From a checkpoint of a small transformer trained on Wikipedia.
Architecture: RMSNorm before and after each block, rotary positions, no biases in attention or MLP, untied embeddings, capped logits.
MLP neurons of a small language model. Each row is named by its layer, matrix (gate and up: input weights) and neuron, and shows model dimensions 80-175. Each number is 500 + 25 x the weight over its row's rms, rounded and kept within 0 to 999. Numbers have three digits each. A neuron's up and down rows have the sign that makes its largest values positive.
After each neuron's rows, "fires on" lists the tokens most often at its 100 highest values on Wikipedia text that the model never trained on.

L4.gate196:497451539534526510518530505528496500493480469499540499480488531510526486483469545501489508490491471467487478520520490509502475514515532490471508479443489466481521517508481476501540518502481466467523428440524504496504495504518493533493528484515488514485510489485491489501542459491537461512
L4.up196:517477509505519501517574526544550528517487499485523493502471559451510488500503503492493497499529455498464508494490486506507467527523497497478524500455511497483507508506459449518507529496499463530516468484507472533523486507561509502499521527438511484488515471477476500495490519470495525540
fires on: " w", " W", " NCAA", " UFC", " February", " World"

L6.gate60:554478483491501502515492491499484519470526501510494481522540551471543508528507471534532514517461521502485458520483481500506470510471490507492503526514469473474490487530485475549513509455482462479504504525530470472482500490528442510476497484494490480495466515490493468525489472522493475495
L6.up60:520545447468497496468534487497495521474525539536459556560466505502515495523475483494517498495462473496521494455524526481523510482486505497493540553513465528443521517499555480513520528497453455566519451482525485519490517524503524503492509517532500504499463517499511477497474503514490460500
fires on: "|", " sh", " ph", " M", " Cl", " st"

L4.gate249:513530468498535459493489502565518489456539475521507536467505433525538535504538524532521512499520506496528507490530483475450490534488508489516483504532503469518540542502487503514509508474506501511466493553487530513533501511512515486493488456422497487497513558471453511500507515547516475455
L4.up249:504491476462530506484523508491476546485488483519497521479486438514483546524562502514462504486520521479502518452480502519492490499489473521472461541476503501508479486492502529495485473489514522490500502531486545500486487483477509496561474523469502479510484550478473498533460494486513515491
fires on: " before", " if", "ien", "en", " Christian"

L4.gate320:523497478512479498460512465513521460491490456509487556504429452526499477513524529552514505514503479503490470576492473499489514496501531510509493474482544530512483524514537510467518528532519493457486498475519508497533534492505549478499512476498491513495499577512495502491520475530505475496
L4.up320:524549460485502467496495491499495468466497477485446493534478516511467486514478489498520488489524527553501512505510507523461526474479476475494501480512514483528485501544504461485504511528503522508523498474579502459556500489504523516520535496500453464470500511507505490482486508498488477487
fires on: " |", " Ret;", ";", " 27;", " 10;"

L4.gate48:433487537522519498513479500514483532530515538482488503487477488536504525513487488488551460499504509525509476501505546491552493483517519448531494493514538517511465495504508540521547549496507477460491488534474516480460507478479461526461494461500525481505482530492503469454538504524536497499
L4.up48:524479519469524512498502515477487503481520531465478532501483509485523496483468505466521461496513500536503515502495517498565473473472486471528526535487508474505466469482523535516491493527462488514502521525488478474506467521464454527506509527509530454496489470514512480473445523513500508503
fires on: "\n", "c", " "

L4.gate375:480514486506537522496494469501516521541532517542524476527530475513539474522483486472509512488492484531546513460482536475530438515499504493516473510498480464505453532497519496492487502469469491541513504461504523483526485521516485498483497541485520507517524468457509456431530502505514547480
L4.up375:521486551534495500444470518501489511526541516519479558512499502534512526512546480447476543511469503505516502463498537481493501508489480518493493534520532482486503480491516506493483475539505507480493468493505526482520540512497479528485520498511509514533531541468519477513452456510534491510
fires on: "uki", "ey", "amm", "app"

L4.gate228:462530511463505461452496462556484487480479494429523523435477500491469501451490506499500483475516488471532519508508517518520485509471528475497497484517513513487488527463485463487500490478508500479511496515500477490468490479527508481486465477476496477427507551450480473535520485527491507490
L4.up228:487512536501442525474478513488451471461483470464529478512462503475458498445484487494448469444490495446527537509479570502531511503477521484491478502480455519482492515515497458489533497496483492454477523472521466514495495475510486476460508505489483490496505491494493530497484496478499464527
fires on: " (−", " (199", " (198", " popular", " (197"

L4.gate117:524486505518507479466439494545499508500515516488505525513500456513478496504530523551514487481491464486512448541495519494512509452501520459533490482491531502509466508503524530498525516508530479485463474481514449478526558474469525474488508478524496522505473520513475520492527475546533474529
L4.up117:539490497519556504474491502503497512503505542498500526504510491486444472507512465534510493500489507472532490536516481492502473448509477445485515488525525493537473500534500503496540513528541489468490462471523502470579522493533536522445545516522490521457528530527507544485498494497525496530
fires on: " |"

L6.gate315:503485512539502445521477507488523490499491466530505441485498453532509531530569492490497508529501451531480495500537525509495516477492510513459518489535526532524468482473475472495494530491516493493539494502496495517450518538507506549507489510534469483467465498490520493473442467551491490466
L6.up315:541492516498508458491486482498521526517498527489512481503528440536503522575521473490510501492519473476471468511516490525454507497493478501517510477532516498503505484483482523496524546514514551524505502504512492501452509550478513507493481517512468465498470493494520552551476464557498490506
fires on: ",", " none", " on", "."

L4.gate17:435515514504492529546490452513515455518506469491505512490471511519499495442513535520468505523521447506516528530518460505544521495526502481500510503530538506457486533523501481505508530534489512502522513473488495464523511499533477507506485438491491528474496520504519493483522469529509477504
L4.up17:484511507526452501529488536514521502479466484487505465513480495527503481483490542485472468510485460508527539516447497494507497497527479507486521498519525496506494530577548500485480527529514498508466500517491486489509478494541470483490489482475501521536508497525526527468473476521495507512
fires on: " \"", " '", " ‘", " anti-", " “", "\""

L4.gate303:428484488476448487460498527544451513526485477523472494505486472543487500490512463498497532454518499517491441476491501502510542464509507461489462486481489501514526515476459449507499486497524533486492438517519487484506511509495540500500508539508476497549478475504485518526551527518509509479
L4.up303:460498498472429518475474503489489498516534509482490529523526503446484454473501514475501460480499557531515489479531516549539526466514505488533492502459477559490511493451523498490496523471481509504484519533452454472460531528517509514556541472483506489492498466528469511501479520467514479474
fires on: " =", " (", " and", " minimum"

L4.gate13:459517509514501523494499553505479467500526540519527519494492469501535462494492460497523503549521518528510523500521477477537464470488519508489479439578517515515505480483516484476483542558499496472496491485487480479520527505502549486509517501482507510491499508500505547479469550520482476509
L4.up13:508481475502493495500505528513507490495497461517502584517505500473506526479458496458508497492506463520502497524541501544563486519469526504493542496488495480513504531504500500494490523519477475435455502489463469535493475526510525487500524462549511474476494508511502491522467520477506480532
fires on: " also"

L4.gate220:498499532480505486499521503508475515496544454467550517558531506447479468526505505522478476469485461469510522484491541515511507524528512502478502488525492471476458499559498476502514522505525503465493487505500509513492455471498483509468507508487525516494475475530505486469502468516519504494
L4.up220:464494508480507493507503465497539473536495475533514524497516518504474467537524487495501500470480492524491536455535480515505513436452463490513514487495492489512511494496468500534549501514490520537530571509514478544483491502492464479492484511496520474493499504464515498502504527491544536498
fires on: " und", " dec", " imp", " unc", " ple", " imm"

L6.gate120:514544518501510477460520484502469439503477526457543458438505484491494515504522515530542539474498506533494498497491500470530464528522532511517500525486490473497552490464522503548567506490472541496493481467502484438517476533500476497540495551496495479515508500503481509499554529511496475494
L6.up120:495507513547503520522490477488523468478558505478552547570479492473470520507495460462520499438480524508517476548502497467507451514520482524527509505487471472456466499497495493515511525468487503529461491543477569481548496525539486479506535513477494489493502510547507510478505511468488518457
fires on: "\n"

L4.gate169:527494508505517468486487525533481496527515456534534471477487453527511522516535528534502554536481471480514509536476491516501524463472536447515506476458522502467526493472520499487536501523509520507503474476535491506491551510480566494454461481510481519495546491504501531515517509501527480465
L4.up169:492429487491551499476483492506473511497506454511508471485492451519474564502501514536503531518526498528483554528490507542507495505479484449501504496500499515473499482495500460454519514580490537503518480484527473491554539525517545511458489507520459505465556476505513526491500513539516463495
fires on: " |", "8)", " 31", "3)", "2)", " 41"

L4.gate46:476472518472487531522483490537502513524544466502523520465527462541472491510498529520508502479517541522489482517549495502505455506525513485536488468515506452479534530534542503460502513405482510462469464464470507517473500458513507511489509483496507485448503476527489469507458521493531495519
L4.up46:482459503462516507523515503538495542471500474524508474529484513503456526495479509517490510480505530545460476452496512538460471507469493496508532494500502471528563545550528477507516464492506497515494508539482498528505483526484500489483522470547488490524462474500486459549481534476499465561
fires on: "\n", " trans", " der", " pred", " ex", " red"

L6.gate177:475471492516467521492494493465464464546508507491488505511493499535517503468472501538509482496484486510495455475514520460528485534490520552487512517508509491495488512459520520533468498502520476488468503507472524525492508535479524505506502509489447473500574504480435537468520484476505510506
L6.up177:517492463495480464495501462493468507501483504497475452509449501525496545558479521476475500510509538522466499514491546525487564496496530443486478520515501513524516502499535498485476509473532475495515506535516513442520515489437481476519521483513515552563459482506518507509519492449488528482
fires on: " (7", " (6", " (8", " (5", " (1", " (2"

L4.gate352:480482492534474488466527515492543479468525497480494513491540489518480490496487529515471497472517496516521534525495542506542490480501523469522500519516466471525468531511509524516551484461509502474489498428477495515507475467491497503466497489524497494491506515488479476454497456510486468500
L4.up352:506514477493522467508492496528513472497479531519520531490528530468480473546511486502495546469466491567475487519478506499500481510470518496494491526503496444487453481505513513493509510493469497466472467449494463495554522503460475460468508524541495493487516523492492492488497452525525500530
fires on: "\n", "==="

L4.gate161:433546521481519461485481484484492506509504552502512497504514462466479492500475479481449475542528466472487491464518484521471526517522486509541490505525538485514512513463521521511478493489537489513463479546497492526525488503474462523521543526506506527509504444499527526505481488475556519492
L4.up161:521496541492504493493482493515469511504499476469552493486529489492484531506513499478524474500535516507460505533496461484548526486508511486480482495493585518451518490503475489511540515494462465538472499534468530495471522495521507510460547491456520530486517509489489517509512516455535510463
fires on: " until", " 1", " (born", " =", " footballer", " career"

L4.gate311:466528461504488493503489523475519533495501487501471502533484476455493466538441512502497478518526538461510522518496482556529515509522483500480516524487468483519505498521507524500491469519526528483508469527461512473455489502511504525532554524482506512512549525501541474498468543486442544468
L4.up311:490513486492509471476483497466490511514518448518492516500453516489465482466511481519528479490509520509463486505458461510542520521518481485523496480504480557475525508528493526501525492504492508485494546522571489492498529496469519520541490492473490487587532510537539467487530512518481500496
fires on: "\n", " footballer", " directed", " life=="

L6.gate149:438501494507555496518520495523522491491527541490539493496492504480532515518536486511537494475505489464466493535501453464494529523519504492528506445494477519479489482506487526519501492524481471498497513499480511477531491532481466502473528517479518490515467510502506448521517509565501482480
L6.up149:505530494507514446553513496512523470472520475446509502503481503500482493508524471489523500515492519495485555547514471456499479525513515512514521465501477485458500497507495512524498475529483442508492502533514485486534501502522482502539522532465496489487505529536502444490511460463472481514
fires on: "p", "b", "c", " St", "m", " h"

L4.gate306:482505525491493498497520498493463499479517500477479539465586497493458494529551509515468512499493514505496474471531520498493533487510521486504513483460451522464454504467544530494505501493498506530528521491482532505537519476479483524481493492473489491521528430503507458519482507508528489493
L4.up306:501466484482530446493469513478548509505468509511479495450535504511497476503504515490524469469469476528523514501524460487548504468500508502544498537550516484482512531469488485504481525448489447531520510496509521499477518479493507459492461515514525491452523460461499517503528479488546501481
fires on: "\n", " Z", "===", " Michael", " where"

L6.gate211:488491509495501474537512539491514486486478536526505495515491432540486486512488482518510495491535432482460495526534494490524506486488517486496474469436501491480542520508539510532515528520499531487550495516493512524515498529496470508466496492523482528570510479511463489528506500507513469481
L6.up211:479441489494449496487494523503491530513494515501467502526543455515477494474480509435511509515475489490447516520493492481542484528492529517489486535481482473494532480517483526504501515454513455478481475507500537506527458493534497480423556496572492467511487518507494507476470480511469460548
fires on: " at", " and", " −", " ="

L4.gate283:485509508484516524451477525525518454449499467512481500494482488502494497463477498504517515486500526481509474516463496503475451489480530514484478494529549471540472528531478454460518503492474483475506527495516504517479512451530535449514516500524506460511442537522486554519485484510490483509
L4.up283:496481500523480504489501469496453475475514459491489492479472505544491471475552516497488511533484523533519578496557483511571498477496518473542487511548468532480536554478512463499499494461504483466549505527491453529476475513485489523530478458522500451465494500471471473462534522489542509539
fires on: "\n"

L4.gate206:502515541514458510520520476491499519501536508446479502447467519514501537467538535500517473505461518516551498470519512508532531472521488492486481543508488528481504561511545497493510535435516488452503509497528520513484479471490506500551480468514541489461493481504519495521466493466498504558
L4.up206:478514472503491492458505526509555514506500505492504532448528497573545539500452517510500508482522493483501479468494529485456489464479486499467521527534481466483503501457542521481519524472496529512497490525514541482499481456517517531519484451475454503523542514519499516505551491496481514528
fires on: "\n", " Bengal"

L6.gate220:481523502519497496528495516455499499509529496499513486498457550463499509510485509508538514521481497545499512533534534491533505472498490490525515462490471502439550527498521447502489483456487541487516474481487508496524509489504513484496462475488466492482494527491532489458542505498493492531
L6.up220:488532502499526474511488513498541545502499532509502453474462516489502519509494529502507499490489503515546486515464510507510532552495475524510544443433458470514500510524541417479530512530484483513517488486521494449481529501520516453488419520502472467541509502505507448520532507485454537489
fires on: " (", "/", " (199", " (P", " (b", " (201"

L4.gate216:493528503496543508467472522495506482514526491495482512509462476521507468501528505570512484463517511503475484493522524488508493490499509459532480462501582524441458531505466517500534505493540521483484462522550523468514528488508515499508507518475481468481495519519482491507512429511522482511
L4.up216:501526472466502510465487465495523490547522450473444501503404477514482472488514501565462486467512512523499485507517447514455475519497482499476518482497543504478493504528506469453501531517519539486478492495525521492517504463496550510501501531508472477489511526513487477500489483480485454537
fires on: " |", "==="

L6.gate56:492507483522503573523513467484529479520505486514507519516535475500470467483471470479512539514503540488517514505502502518506471497513502484471537442487445516475512483507503428444505472485483548503495543472473478502544494500509485504493444514442496462493531532478480477489533507474536494516
L6.up56:538504550522506538526505525517512507502496525473532524502502509523485508510495505500486548503505493519505501487471504501475500556447511523478505488491465488518474461492502449495564500580519468477465497480528511512497518510497499416479495522465478474544537482536490507510495510465499506472
fires on: "\n", " (199", " (1998)", " (198"

L6.gate85:509515500493523541518480519523496523467474484485419489483501489521495541532482509539513483452480501475482510458519474502527510452482506476528498513529526512478517493515446494533491539506521487495472506525558507523504481537531498477519501490503482499467507506477479498498511489491487523548
L6.up85:455509507504520455456494547478479508518455485534484521504505517518488483506516487494422488507500529464444486484499493512478527507531504517511530509478481518501530519451511506515518511528521528529454534498519492478553548544459529515495499516475523502526480530482478487529506556516493479541
fires on: " and", " for", " a", " is"

L6.gate285:503506474518496480482435487504514510514528514483488528480486528495491477517480498525513514520524536533517522508526464517562448491522482448561534497475455519478510520480552493495505511539496503536531475462499514509497524531505510518516456550473466473468512475511484458516517496486523527507
L6.up285:521529460508529513461478463501512561527468465499511495497526532458496536496548536495480514496531545519537510526516451567451494485544480518475520501509470514520512474495509470488483508496471516526541480496513475510496513529541532530531495475461504485517496512564481468471515484497488500526
fires on: " States", " |", " Cup", "7)."